Part of a small language model's weights: learned positions, biases.
MLP neurons of a small language model. Each row is named by its layer, matrix (up: input weights) and neuron, and shows model dimensions 384-479. Each number is 128 + 24 x the weight over its row's rms, rounded and kept within 0 to 255.
A block is one neuron, or neurons of one layer that tend to fire together. Before each block is what it responds to, as a language model described it from the Wikipedia text at the highest values.

Description: Tokens naming or leading up to an agent or source credited with an action or statement, such as government, Court, Commission, Scholars, et al.
L4.up884 [ 97 148 105 130 137  92 106 150 112 139 143 179 157 126  94 138 125 131 139 142 132 160 122 152  78 102 122 109 121 137 188  92 194 118  79 125 111 146 124 140  95  99  87  99 155 107 152 116 188 136 179 141 124 133 177 133 157 158  97 142 115 130 125 135 109 140 138 149  82 154 126 123 114 145 155 132 118 164 171 135 102  91 161 131 117 162 143 142 139 182  96  93 162 138  91 152]
L4.up2504 [ 91 119 114 112 123 148 106 115 144 151 135 107 113  96  97 139 127  99 136 169 129 139  92 139 101  77 141 129 141 152 134 119 146 102  93 127 139 168 119 126  99  99 133 156 149 123 161 167 184 146 154 134 129 142 136 131 118 132 101 100 149 150  92 140 117 108 100 177 103 139 140 118 116 115 114 108 112 166 136 138  90  46 100 166 130 131 161 137 117 112 103 108 123 151 104 154]

Description: Verbs attributing a statement or view to a named critic, outlet or scholar, such as wrote, stated, singled, rejected; also mid-name pieces and ID digits.
L2.up119 [157 101 135 109 141 142 173 153 154  97  44  97 116 143 113 142  86 124  70 156 107 114  94 140 107 139 144  99 149 125 178 164 155  99 104 119 127 155 108 124 103 119 120 133 141 193 139 169 163 130 117 182 162 120 124 170 122  86 146  89 107 141 106 123 100 120 140 112 104 150 124 108 138 120 135 135 150  93 147 114 107 159 117 103 138 132 103 110 140 105 136 164 145 164 107 111]
L2.up984 [131 138 131 129 162  99 130  92 104  80 138 110 125 168 121 141 113 155 163 143 141 121 136 112 118  99  59 112 108 134 125 146 154 104 118  87 103 155 150 100  89 159 111 109 126 113 149 148 126 137 115 188 156 123 117 133 123 125 184  93 164 146 145 150 138  92 144 138 128 165 137 125 132 155 109 109 118 160 131 127 107 120 118 142 117 175  98 149 125 145 134 138 153 152 116 117]
L2.up1233 [132 127  88 140 118  64 139 130 156 188 127 106 144 136 123 113 126 102 128 131  88 176 100 156 142 108  87 129 116 110 102 134 142 113 126 153 130 128 112 145 119 124 152 132  91 135 202 173 122 175 119 123 108 148 121 118 150 104 161 131 150 138 111 120  86 114 131 130 112  83 159 102 165 166 136 162  64 144 137 109  91 110 142 136 118 135 131 127 142 137 174 141  99 140 153 173]
L2.up1420 [138 101 143 117  94  97 147 134 115 121 147 128 124  94 122 106 113 149 148 175  85 150 149 131 151 109 110 100 140 148 139 106 134 158 122 117 105 112 134 144 164 161 132 145 133 144 148 156 104  95 105 128 156 144 131 138 136  89 107  99 157 163 137  92  89 112 143 130 101 128 142 126 159 144 202  99 124 125 143 105 103 137 216 106 121 151 154 160 108 135 110 112 113 131 161 151]

Description: Last token of a publication or source name just before a verdict verb in reception sections, e.g. Vulture, Game Informer, GameSpot; more weakly, citation years and title commas.
L5.up295 [129 133 134 141 129 107 128 125 120 143 126 137 141 118 131 150 106 131 144 146 113 155  89 158 126 112 114 119 151 126 142  81 118 132 160 129 122 111 101  97  87 118  89 114 139 124 168 151 188 113 107 127 120 107 154 145 131 115 143 116 108 144 131 117 100 134 106 118 107 138 108 100 149 156 150 131 146 130 161 136 113 154 146 103 106 158 132 128 154 187 111 113 128 139 108 176]
L5.up367 [154 125 136 139 146 176 139 149 132 118 107 128  99 161 104 102 156 162  95 158 142 108 110 124  73 137  98 137 116 130 156 127 182 154 111 121  94 179  91 135 166 111 105 154  99 107 139 130 178 146  84 112 141 114  98 125 141 124 164 132 143 125 133 141 144 113 127 139 137 152 155 113 162 122 111 122 151 120 134 143 122 126 135 151 140 130 100 152 113 108 185 105 121 134 158 117]
L5.up809 [168 108 134 153 114 141 124 133 122 118 110 138 114 112 131 146  98  82 120 150  82 144  80 119  75 126 108  82 102  98 135 141 122 123 153 146  66 138 121 145 150 115 137 103 145 126 106 157 140 131  82 161  94 100 144 123  50 123 197  96 125 148 168 151 179 107 117 132 122 127 121 120  66  81  95 135 123 117 130 112 102 123 130 122 181 173 122 138 128 154 129 110 102  95  79 153]
L5.up974 [135 135  90 120 132  70 102  76  77 120 163  89 120 150 124 146  76 127 144 129 132 155  81 155  86 151 101  89 135 124 160 141 192 132 139 160 148 110 169 141  97 113 117 118 128 111 151 129 203 125 159 132 115 129 169 148 146 110 176 113 100 116 137 144 150 127 170 106 170 151 111 129 131 119 121 138  97 140 121  92 169  73 145 117 115 135 142 152 126 159  97 109 168 167 157 146]
L5.up1951 [115 158 127 121 138 163 135  94 140 121 111  97 144  97 147 105 147  90 143 113  93 142 111 130  97 130 117 134 100 132 109 158 108 112 133 121 119  96 150 142 149 155 120 154 135 131 143  94 133 118 131 169 147  58  94 141 108 116 130 122 149 141 163 154 126 116 142 126 163 143  84 137  84  94 128 199 134 115 130 119 143 164 154 125 110 140 135 123 138 106 113 178 178 114 122  83]
L5.up2155 [132  74 113 130 146 132 148  74 130  98 102 111 131 149 128 135 103 125  97 109  83 135 106 134 127 154 111 128 129 150 132  79 169 102 153  80 116 116 103 151  85 140  68 131 127 151 128 109 161 114 125 185  95 190 141 136 137 118 173 153 166  62 133 104 145 144 156 130 124 167 138  74 123 104  74 110 104 148 133 146 152 139 107 109 134 123 166 138 157  93 136  92 101 115 122 158]
L5.up2405 [120 138  85 176 132 140  97 140 128 134  92 113 145 114 124 162 131 128 139 102 131 120 128 118 179 126  58 189 108 136 169 122 136 139 133 115 132 113  73 151 152 123  91 167 114 144 125 129 112 145 107 119 129 118 109 137 147 106 130 128 107 136 132 141 138 150 162 114 143 146 110 157 150 132 162 127 103 114 110 146 118 169 157 120 110 168 173 112 125 135 136 109 162 132 158 137]
L5.up2435 [161 114 123 128 121 179 126 142 153 125 123  86 145 127 138 124 112 115 140 156 107 124  82 146  54 116 158 157 141 108 138 137 171 116 114  84 105 123 153  71 112 133  82 148 144 120 140 158 198 165 162 170 140 144 109 173  93 142 126 133 141 138 128 153 135 135 133 150 133 177 135  91 103 124 141 109 145 135 149 117 115 140  92 121 116 130 170 117 132 132 165 126  97 111 122 145]

Description: Decimal points and thousands commas inside numbers, mostly in election or sports statistics tables, e.g. 9.96%, 49.27, 2,000; also degree and minute marks in coordinates, and words just before a number (than, approximately).
L5.up99 [100 121  81 122 143 113 137 139 114 158 128 110 118 118 186 121 128 106 130 130 119 136  91 115 128 130 137  97 124 182 135 129 153 123 119 160 119  96 104 105 150 127 133 130 153 127 112 119 168 145 146 110 129 132 122 136  96 103 175 103 136 127 150 124 107 130 138 147  94 138 105 151 152 141 107 167 137 133 119 141 159 138 179 126 152 107 109 143 178 103 167 117 113 166 101 138]
L5.up418 [138  98 119 113 134  91 152 136 116 119 139  96 129 140 155 108 102 101 191 121 156 141 111 137 195 133 121 120 147 190 178 102 138 180 144 131 113  66 106 131 150 151 190 143 138 121  99  91 140 121 156  92 117  83 128 142 174 153 143 112 139 163 137 157 145 119 152 124 165 107 117 110 145 142 124 186 131 180 127 120 108 123  82 145 128 118 148 129 109 112  96 157 139 144  98 133]
L5.up459 [110 144 117 132 152  99 133 101 113  98  78 122 102 147 190 122  92 101 117 162 133 132 120 102 154 122 131 141 131 157 152 109 131 141 126 127 143  84 100 156 110 136 184 137 124 158 128 133 124 168 146 126  86  90 150 107 127  98 130 120 122 156 145 138 124 113 147 156 153 173  81 182 116 118  97 155 167  90 116 129 128 116 160 108 139 117 189 133 194 122 122  63 137 142 139  92]
L5.up967 [126 101 169 159 128 146 113 145 136 109  92 154 134 137 113 128 133 106 133 117 135 140 130 124 121 124 115 134 129 181 110 128 116 152 145 110 140  98 160  95 156 123 116 137 152  91 151 155 109 158 133 124 111 170 142 121 124 126 118 135 173 153 100 146 105 141 133 122 140  84 119 121 162 123 138 150 125 193 140 177 101 150 157 153  97  81 142 141 113 142  93 150 127 167 162 191]
L5.up1437 [138 106  96 139 132 120 123 111 131 107 165 109 124 136 125 134 114 132  96 129 114 118 126  70 143 143 106 140 136 181 134 162 124 129 146 141  96 116 135  88 137  92 112 195 130 134 132 142 129 149 104 110 118 120 124  95 127  95 125 136 156 172 158 102 143 168 109 152 135 107 119 119 184 133  89 127  95 114 155  78 128 175 118 168 126  98  77 112  80 126  84 137 166 121 145 131]
L5.up1497 [100 149 101 120 103 152 168  94 118 164 150 118 132 123 105 102  81 132 140 133 153 138 120  73 103  94 107 115 105 123  99 101 129 119 166 156 103 187  93 105 196  81 111 135 150  90 124  95 138  90 104 127 116 100 155 132 134 119 157 148 111 186 128  95 135 148 117  99 110 129 100 144 151 100 124 166  98 149 140 192 155 119 121 159 137 126 127 115 100 154  96 134 177 154 125 132]
L5.up2308 [111 130 189 132  97  99  98 146 138 193 144 109 125 155 153 173 114 143 120 156 128 144 115 160 145 116 151 143  90 133 157 106 137 203 164 131 121 101 173  91 112 121 118 118 110 110 145 124 140 155 108 134 132 106 125  48 170 118 126 101 150 131  96 177 113 148 140 126 114 125  98 114 160  99 147 112 151 113 152 133  99 103 141 145  83 108 104  85  65 114 125 134 110 177 127 134]
L5.up2560 [138  58 117 142  93 137 150 157 152 151 141 157 139 102 118  89 133 113 137 154 133  84 106 137 124 113  95 139 122 160 104 142  62  99 145 127  95 149  95 115 149 125 138 142 124 105 150 103 155 114 124 121 138 136 165 141 149 135 140 167 118 128 154 129 174 116 103 129 124 151 117 146 148 114 131 179 160 116 121 159 115 131 169 143 133 141 121 152  94 152 167 160 141 192 115 124]

Description: Separators right after a number or short abbreviation, mostly decimal points in table figures (17.4, 6.58%) and periods in U.S., No., J. R. R.; also table pipes and commas.
L2.up981 [ 86 139 148 120 136 144  96 121 129 119 129 174 130  89  95 101 112 167 181 108 148 106 125 142 131 149  87 146 150 114 171  99 104  49  99 107 161 104 168 125 134 141 108 108 114 116 103 128 127 160 151 177 119 102 170 151 131 152 109 135 103 120 121 112 154 149 117 119 146 149 142 136 113 144 102 132 142 140 116 143 151 121 140 154 136 130 101 132 136 103 114 146 162 117 112 129]
L2.up1604 [130 142 130 134 138 134 129 142 152 135 111 140 128  98  87 127  94 125 158  91 165 150 117 112 145 123 129 159 125 167 115 162 132 129 138 147 135 101 128 117 117 123 129 124 109 135 130 158 117 113  94 121 175 180 149 112 121 138 132 121 120 168  89  90 146 147  96 131 108 179  79  92 201 125 124 114 124 132 149 172 105 102 190 126 144 111 125 122 164 139 116 157 165 117 161 133]
L2.up1744 [148 135 112 139 121 128 143 147 143 130 133 189 126  98 123 105  88 182 150  87 101 131 144 125  94 103 149 133 126 162 137 107 121 197 120 116 136 126 123 157 167 115 134 118 123 122 138 186 125 117 137 122 102  94 144 161 155 125 162  67 125 115 143 133 133 117 126 109 154 135 126 145  87 133 131 118 156 124 111 108 109 133 168 129  91 101  77 115 128 124 178 139 132 195 141 124]
L2.up2515 [ 84 149 121  87 136 145 116 158 158 135 127 142 153 138 106 119  81 117 164 145 114 130 173 109 211 139 125 120 146 140 125 132 103  95 107 117 158 110 100 145 121 108  95 152 100 149 122  98 116 120 125 137  96 173 130 103 133  97 127  99 164 131  91 127 100 162  73 120 154 108 144 149 150 105  90 117 128  88 124 106 116  74 123 106 121 149 107 169 149  82 126 144 119 121 163 155]

Description: Decimal points, thousands commas and time colons inside numbers, mainly in vote, stats and climate tables (98.03, 60,000, 2:37); weaker on word-piece starts and function words in prose (s-ober, dis-affection, than).
L4.up1544 [ 97 101 143 116 147 138 177 150 151 127 107 119 115 167 128 106 139 128 141 131 129  86 108 135 127 139 107 124 103 150 155 116 129  92 111  84 113  92 135 167 186  99 116 152 150 184 156  97 114 159 136 118 110 161 153 146 132 141 142 111 110 110 156 122 158 132 140 132 173 114  96 148 161 150 139  94 110 131 190 147 117 151  95 104 139 143 129 149 102 133 128 143 117 116 151 123]
L4.up2262 [103 105 131 144 154 154 153 147 153 106 160 115 116 133 114 128 152 137 168 103 122  93 112  91 148 115 139 122  93 172 134 160 134 113 115  81 166 166 102 130 116 156  85 162 144 124 151 115 144 140 118 112 135 166  89 119 119 126 136 106 137 147 161 100 154 125 204 151 124  92 126 113 155 126 132 133 117  88 111 160 101 160 134 109 127 129 150 107  94 153 129 146 139 160  88 114]